config.yaml
num_hidden_layers: 12
hidden_size: 192
num_attention_heads: 3
num_key_value_heads: 3
head_dim: 64
intermediate_size: 768
vocab_size: 2886
hidden_act: "tanh_gelu"
norm: "layernorm"
norm_place: "pre"
norm_eps: 1e-05
positions: "rope"
rope_theta: 1190.0
rope_fraction: 1.0
qk_norm: false
attn_scale: 0.125
bias: "all"
tie_word_embeddings: true
parallel_block: false
init: "normal"
init_std_qkv: 0.0361
init_std_o: 0.00737
init_std_up: 0.0361
init_std_down: 0.00737
optimizer: "muon"
learning_rate: 0.00139
lr_mult_o: 3.0
beta1: 0.95
lr_head: 0.00634
max_grad_norm: 0.5
warmup_steps: 200
schedule: "wsd"
decay_fraction: 0.69
decay_shape: "linear"
final_lr_fraction: 0.0
batch_tokens: [16384, 32768, 49152]
max_seq_len: 256
doc_mask: true
train_tokens: 234900000
max_steps: 7774
dataset: "wikipedia_en"
MLP neurons of a small language model. Each row is named by its layer, matrix (up: input weights) and neuron, and shows model dimensions 80-175. Each number is 128 + 32 x the weight over its row's rms, rounded and kept within 0 to 255. Numbers have three digits each.
After each neuron's rows, "fires on" lists the tokens most often at its 100 highest values on Wikipedia text that the model never trained on. A number after a token or word is its count.

L8.up639:151112115090141166126148131068139137150157169153146103158053164170131131138128110156096130122122143063065151124099142186089119154115120061115174138161073107147162117081061183180131161137156086121137099106140099202089117077152150139177109086079160114094100087108086170158093116124126098134
fires on: " 1" 34, " each" 15, "A" 7

L4.up491:133187209127078147166095082141177079087115111156126132091164192137130135163140185144116098131108142146127149121150126086098107141119116180171072154151185105091110134106100124196127152134084109131157155189193136167143072113118094130106099100134113111186168195103125109134161145125125124175
fires on: " they" 20, " he" 12, "ers" 11, " who" 8, "s" 7, " company" 4

L2.up356:145073127122109161132166152060157082144102143136124087104119136123132161141132112128145113187140119102171164146137118132064164102076114158102144100109102206114147079172168110134136086112079086157196143082139171096082149143132100116125124089145133132209092107128062105129146155126084119133
fires on: "-" 15, "h" 10, "ur" 10, "ed" 8, "ch" 7, "able" 7

L2.up568:116120132184169180158162118086064140097103047087132063159106176136107133181175155106147099132124123145128117148129146090106100107034123177137102174120109143110119235179145133095102158065145097087116075151088136105109169135111133114162106134125098152117177140146206120182097146124126153202
fires on: "ul" 27, "s" 11, "-" 10, "ok" 8, "os" 7, "et" 6

L6.up516:160125148142177181126089117076097126113132158147041117130108137109083120151132117106084134168154121104072171113156108081159131129124141162136055103123131130117174152152154127152139025136141104133136209091164118065052139154163101144130117078126097156171090174107171140130164134103105116102
fires on: " of" 25, " mon" 12, "n" 7, "ae" 5, "ot" 5, "on" 4

L3.up470:059110156107158152127172195152133157166130166153164133091133117128114169116156123093158125111172117105167113134142131164175127164146112130130161153092118103133115149085154140110077087124161120161199119070088109096153093101117147104116098102122097134163153097065072114129111139093147112136
fires on: "r" 23, "an" 13, " an" 12, "id" 9, "a" 6

L8.up683:111093081138129152179128108137132066115114117111081222123119148148137163145126078079089172158106099105156043107119094132121088178163056134119115156150114113179156186148168157086101150131161155177167166176174165067144148147118120163097109121073113120148089122109155162078139104129150159127
fires on: " C" 16, " Cast" 11, "ast" 10, "sp" 7, "and" 5, " c" 5

L3.up726:119071110164133045095146141069123092105149134106087153111141090061082114170172078129075151126155108161075161112125181141130107187090094103152145123144164185105127154152162151192150158127156127153126146122198125117131155112093115121153145180105073103125116131145133112142171099085112171110
fires on: " att" 25, " at" 21, "t" 17, "at" 8, "ave" 6

L8.up609:138097179126111164084076116145139049094123103099112112149147099144085144105129159132089159196171102102089220130145149150094183152107130140086143186150118135153163086116061121150142080174174117124152157114186145135128113139133146149101097080118122189085085078050109146134091092128086130100
fires on: " g" 18, " 1" 13, " ab" 8, "b" 8, " 2" 8, "on" 7

L8.up154:091117121072114141134124098104170089107144103100144187155144040130122159138116160120143166118137170128146133096130068130095143105107092159115096142168216104158108127148175113115159144151177149119129096110109103156186111118130117087092174035103167117129104136118090156106148079084119120106
fires on: "B" 31, " Th" 26, "b" 16, " cr" 7, "act" 6

L2.up82:170107178111089108172148143097129106112144108097144122168164120120135172135144092115083129113123103067150141154035186162136089128148150106113127211171105135094125093104081149117148130136185113068127201157157126094122105161170141092132135111078114105101200169171177103076143139098132097084
fires on: " Ab" 25, "q" 19, "h" 12, "ra" 10, "omm" 5, "a" 5

L8.up393:055123113135071123146117161093076086168191102116070195130082121085115148178119138117154089161161132104156130131126150097120123187115126141122137132214110106087135130142130097055164111100142128213200118161156060119155096153120153095041133045112139140163105151114111116120130085119123094153
fires on: " B" 36, " b" 33, "b" 9, " ab" 7, "B" 4

L4.up204:078114141116127086140124165141142133116130130156115148133133126128159100087164115084147116043142097165163104157182136106167220110113100127145124158122134115128135168080133171181124083136148138148101124104111123169140072147094111089115150124109113069147121142127140153117122084135186120111
fires on: " of" 29, " occ" 14, ")," 13, "an" 8, "id" 6

L3.up664:128040097112096129168116024149138155138059177116151087121077124165135114146109076168124116135157129168188141092145108133122080131108149138133158139134104101161123197126197103170080114144123161095155096093176108183123092140138132112049159121197108115128139186134134081111128128087159136102
fires on: "g" 24, "d" 8, "cl" 6, "ect" 4, "b" 4, "ph" 4

L3.up718:108120096154098133182096077136133119136100133136144059219161131074114112121142126124093120137067048111182123116145126129130118208074077133178194143126165159172109150145122097113086165079144121067123151141112132145131190143123099176113108170084104074093159113086161149140103120136138054115
fires on: "ar" 15, "ay" 10, "qu" 9, "ow" 8, "ot" 7, "ound" 6

L3.up77:122170117114135144153150178129126074128170178108167095081144112127165128123140155113152184148135103109166164098156118098128117102098093092109138149083151157110223113165111092170103105110114122118162154081167149151078080096106113099128155123200142110170114056190091169115117080126183146141
fires on: "m" 14, "un" 10, "-" 9, "ur" 9, "et" 7, "iam" 6

L4.up460:160149086090134150112140158143170074161137122144135166100117106170107113110130147059115162103159156193161144137177170115074101126119198119110133104139173099143113130141085166094084166145051136142133176163127157113108127121135152130048137137130087131097142078124134086135111089161068116087
fires on: "v" 11, "g" 11, "ie" 9, "st" 9, "i" 6, "se" 5

L3.up533:143174103116100094102114121071075107134199117120067183125135202091107068229134158102091129103150144146095071128113165137143109143140127127137137107122119172120120091126126104117137095096125131137119101155094115133064163160138127118122135183127134107089164132147123142164138097056199138133
fires on: " At" 21, ":" 16, " at" 13, "out" 9, "t" 8, " top" 4

L4.up422:186149114106139138128138133165096182088156131171135132133110087139119098075175169191119144120115074135146087103111152071119138072160172111047116073080124150166131120121185131155111109105169170074176147121128123135120155076181083100156125123117135192180111034174132097130135109168158164124
fires on: "ir" 21, "er" 15, "om" 10, "iv" 9, "im" 8, "v" 6

L8.up552:131111131071095162100103127083169157088069155066081117177165148141129085182132173123115130161113100125060131119090097219143154119112120139173145092122087175125125173137137127160124176173124161077123119150173190208124123172126123137113177110169096139125117127147133165154113116131097129111
fires on: " The" 28, "M" 19, "m" 12, " St" 10, " M" 9, " the" 9

L4.up463:137141111132033079167140129112126084128142142149139128121114067110174131087128106170161158121168100108108120229208109131098082093127132158040111102160170148110133141139179083115066145097181142092195109119091183147139098129171121165059123117120165172075137099121090102164154137136123185145
fires on: "am" 14, "h" 14, "ig" 13, "at" 12, "ph" 6

L8.up465:161134085127133179155156139137094080204146132126093141145078178073135098108165153099098120126094102175082162136151150170133160084104149132102183039127130160102101076163104100167128080130084077177098149129153119120088093113190105083143142118160121154135111058131150118174118136112189184127
fires on: " in" 33, " from" 13, " –" 5

L8.up536:112124117124154073112106093074135099124069105166152072147136183132130096094111107141174193185143078136128116128096186140125144091142084115171157082133124153133112121175169111190093139079176102145139114131159085119182172114116093089132144111107182172069167109115121133067132119183134091114
fires on: " cre" 13, " s" 10, "re" 9, "ele" 8, " bel" 7, " se" 6

L6.up421:108121083110178142135151101133116112158138149130099123126119142180067162135189146094061128139108113187153115130119108231161103159131091103109144102133145089109077097101124124179111070100110180163138135128148134098077132129128078105132137090138171150110135095099151158088066118139157137130
fires on: " high" 12, " in" 12, "ow" 9, "per" 8, "er" 6, " a" 6

L3.up443:205133103106163123146138113101072124095134075224136095130121045208172114101132082118084164107090148132093131164166127157116106070091140186101139124102159105103151104114181125071142142142151085103145115111147161173137128103149148061074146126112146162152093131201124102142123122143145112124
fires on: "im" 25, "if" 17, "h" 12, "iv" 8, "am" 8

L3.up176:165164131150135199139103145110105116179160055117109225178144169172121131132099104119167126142160081042196102122108124157110144105088119077126145126151148104066173101176125098126146162114138170101175088117196127151107122132095117144151197180114093133155149121084106077144062120122146148163
fires on: "/" 32, "–" 9, " of" 9, "ly" 8, "-" 7, "ot" 5

L8.up119:124124081117097136102103179112132108082153131105140147081203189120161132141109156120111211117132108132157099103091115132117100138120129113128122102127120125171164166160100137082137142055110119138181145080207173080156118113115142119118118139151081166106132078121133109127136172150143216138
fires on: " c" 90, " C" 8

L6.up160:139098113105086098142143104125081096100116119136161179166070116142128160193149131186152128128065152179139170131119025134142147128128143101159158150120123133176116100127026134149186168147085166151125138119121131147094143108106099114119140150099118091165123151108159146151192148130150147078
fires on: " comp" 42, " Pro" 14, " he" 12, "p" 5, " Comp" 5, " Phil" 4

L4.up662:154109096162181175134141064160143113117178094113151156180126161135139155170112093115027115143059148061144089136120137082107126111091149099169146090114163119161115151174072138152164089100113132137156109100142133116105184124145108140103121115106121131133126112130091130119119155078144106131
fires on: "est" 13, " own" 13, " his" 10, "'s" 9, "ent" 8

L2.up348:118119136155166146113147164116111094064109133146139115155044149181172152163159088183139119112106037098120056090122145171111144149173085096090129146122200158085151167197135104150134134083131154139188137134107139128129145102144085124161215122108126130112141120128114136114131075097134196169
fires on: "-" 78, "or" 6, "m" 4

L2.up227:140172150077127060113131116121149144123093115134103104171107106069142180177162146172159144101074148134156207132057149185093113090127105116150196168109135161161131138157148145117098194136149119128131099103109122127142086124092086074157119156129094110121126065158080131089121144098115097110
fires on: "ym" 17, "om" 16, "ev" 11, "um" 8, "raph" 7

L4.up144:059164172173151165133118076132095103154125070107143126149097102140108116119121121138134114146140072120128132113189211147154143207106073133151201054178167112073106149121106141112087120082087159151171135118097170114149143088174171127106105159102129110150161141158135185142113139086130171096
fires on: " s" 21, "-" 17, "7" 6, "é" 6, "A" 6, "un" 5

L8.up267:080147123102138135174126149143130112129127141084112099111131162137165122178112141058110118132101202108129144202095144188133153151181118090114095133101148167140145152096124092103106170038088181109108115196132084147112117103156114089091148137162173139134082094149180123095122157101107142135
fires on: " |" 32, "ist" 14, " 0" 9, " Afric" 5

L4.up300:145135129136208144119092092148147122122173136072127191134160172147146141182171142134124170121144121137103095087123130109161114200161135163169171116117161074123086120178133112178112092095137101099161137099121160139132165110171132184087122130179048141130140089126154094195079125108158156106
fires on: "'s" 26, "ic" 16, " the" 10, "ent" 7, "ec" 5, "ee" 4

L4.up311:130134125039144136158095095125137118158109111148092162086120122182085076111152178092130174109204146135123110142161195131146136188108086099124143113126151107179146134138103079108119136130100118208169126110120123118153147093114094078175117157105122187139105112108132085121161158160183093065
fires on: ":" 53, "ur" 9, "it" 8, "at" 6, "ing" 6, " spec" 4

L2.up34:115126106117138104141043127091109141119109073144086184130157113132145164124117136165133109147077143106160093072107164143120129153166134120181151106139158115134123145170131131152067126087136117176121140139105090133113098095155182090250108129118171141153138132123098067118077126124132197138
fires on: "er" 26, "or" 20, "i" 14, "k" 11, "ir" 6, "s" 4

L8.up208:078124094133158115172090147133127090155113139110115132053183132128131174121137134102098042170134138095131161090167143121128108134095142156144145192055144094097130144115128109115141149111155155159124209187165130097163113174172099085118126101137119100169135119085181220114120074122113128151
fires on: "er" 18, "ist" 13, "ers" 7, " from" 6, " in" 5, " father" 4

L2.up756:123197137117136128102093130138117102042071120099142108151116144093107099190164110135103143090069073046156110179099128186149168097080104130098118096120146091151145173150110216154142149119155165128123113153134155073112094152075129088183151120097120130133097176197084184161131143030134163189
fires on: "om" 15, "all" 15, "p" 11, "m" 8, "ff" 6, "'" 5

L4.up28:117109191117168225108077133142090134105093121152122033129150153149086138073152126110166096173104137124146138143166065098122107162131174161049109112123122164105111083226137086124130096130153184180140155106143120074116065163150141135150127118054058150142124101144113162134110110115086152155
fires on: " of" 21, " father" 9, " married" 8, "aughter" 7, "ot" 7

L6.up323:148168059097129104125136091119099118123106126120162128100112143133065151117154149120082133093127112101090102070145099098135099099135099088152183089111181137157120150146081195109058126107127112135126156142117137081088097075145144163117158122121142132092148157157161123124068121149130226180
fires on: "or" 29, "ons" 17, "ir" 10, "ru" 8, "ov" 5, "as" 5

L2.up410:123074076148132167177115096078187109129089148077093185177110127157139083108097137169092160168127159113117077175168092099058105152144149118158134114079104142072171170174178119106065207179120139125181112128142140133129110160141122161133123105143121146100175116108091123163113122074120056167
fires on: "ac" 19, "v" 17, "b" 9, "ig" 8, "g" 8, "uk" 6

L6.up199:127165107089143151136155124109132101098129033144108143106153083073135077162110145103156081100114146121173159165137147156137110133126167072189092097121112129160085129098159123122166114164080093138185197134125143174129101142066131112148191127146081151079092140120113125101174104117176137135
fires on: " 17" 19, " 16" 10, "17" 9, "d" 9, " same" 7, "16" 6

L8.up447:104183086128167110099122118091091082108187176196127115161159105175199167134146124069130128164163164148191114155114058137162171116102105114090099201134131148119140173138135144125126146097137125128111138140098143143182153106145109097145166104124105156151137107127140099121080176116166086153
fires on: " l" 24, " L" 14, " F" 13, " of" 10, " g" 8

L3.up498:135126160107142102125059119159127134107144125141148105155146128145178168125132146163131038147083129141130115095038127115095119183102128110122145207131076196131110150144103115046131151173083094103095160142170132108173126102142149090133170129162106165150172142178116152158093144098127107136
fires on: "\n" 20, "$" 12, "ra" 11, " Ab" 11, "id" 8, "is" 5

L6.up635:135074133141174150137145089190161157110169164100162121115134173166130110205146140133129114182095123100068157187084154090171109096129123125221102089083104130076191123087130159096132137106132118191114130057134168153102142138146113086117108143128123090140121126080111166130129158106065146047
fires on: "ing" 28, "c" 15, "ice" 12, " conc" 11, "y" 4

L4.up33:118100098054140180116146100155122165087087163064074110123116157105113106120147136125114122132153141120122114105140167119169085098048094160175156171134099098117103135074071100074098164146197052137177140136133192147167122132101158144126093159100169103177104059149100089096117148159133134064
fires on: ")," 52, ")" 22, ":" 13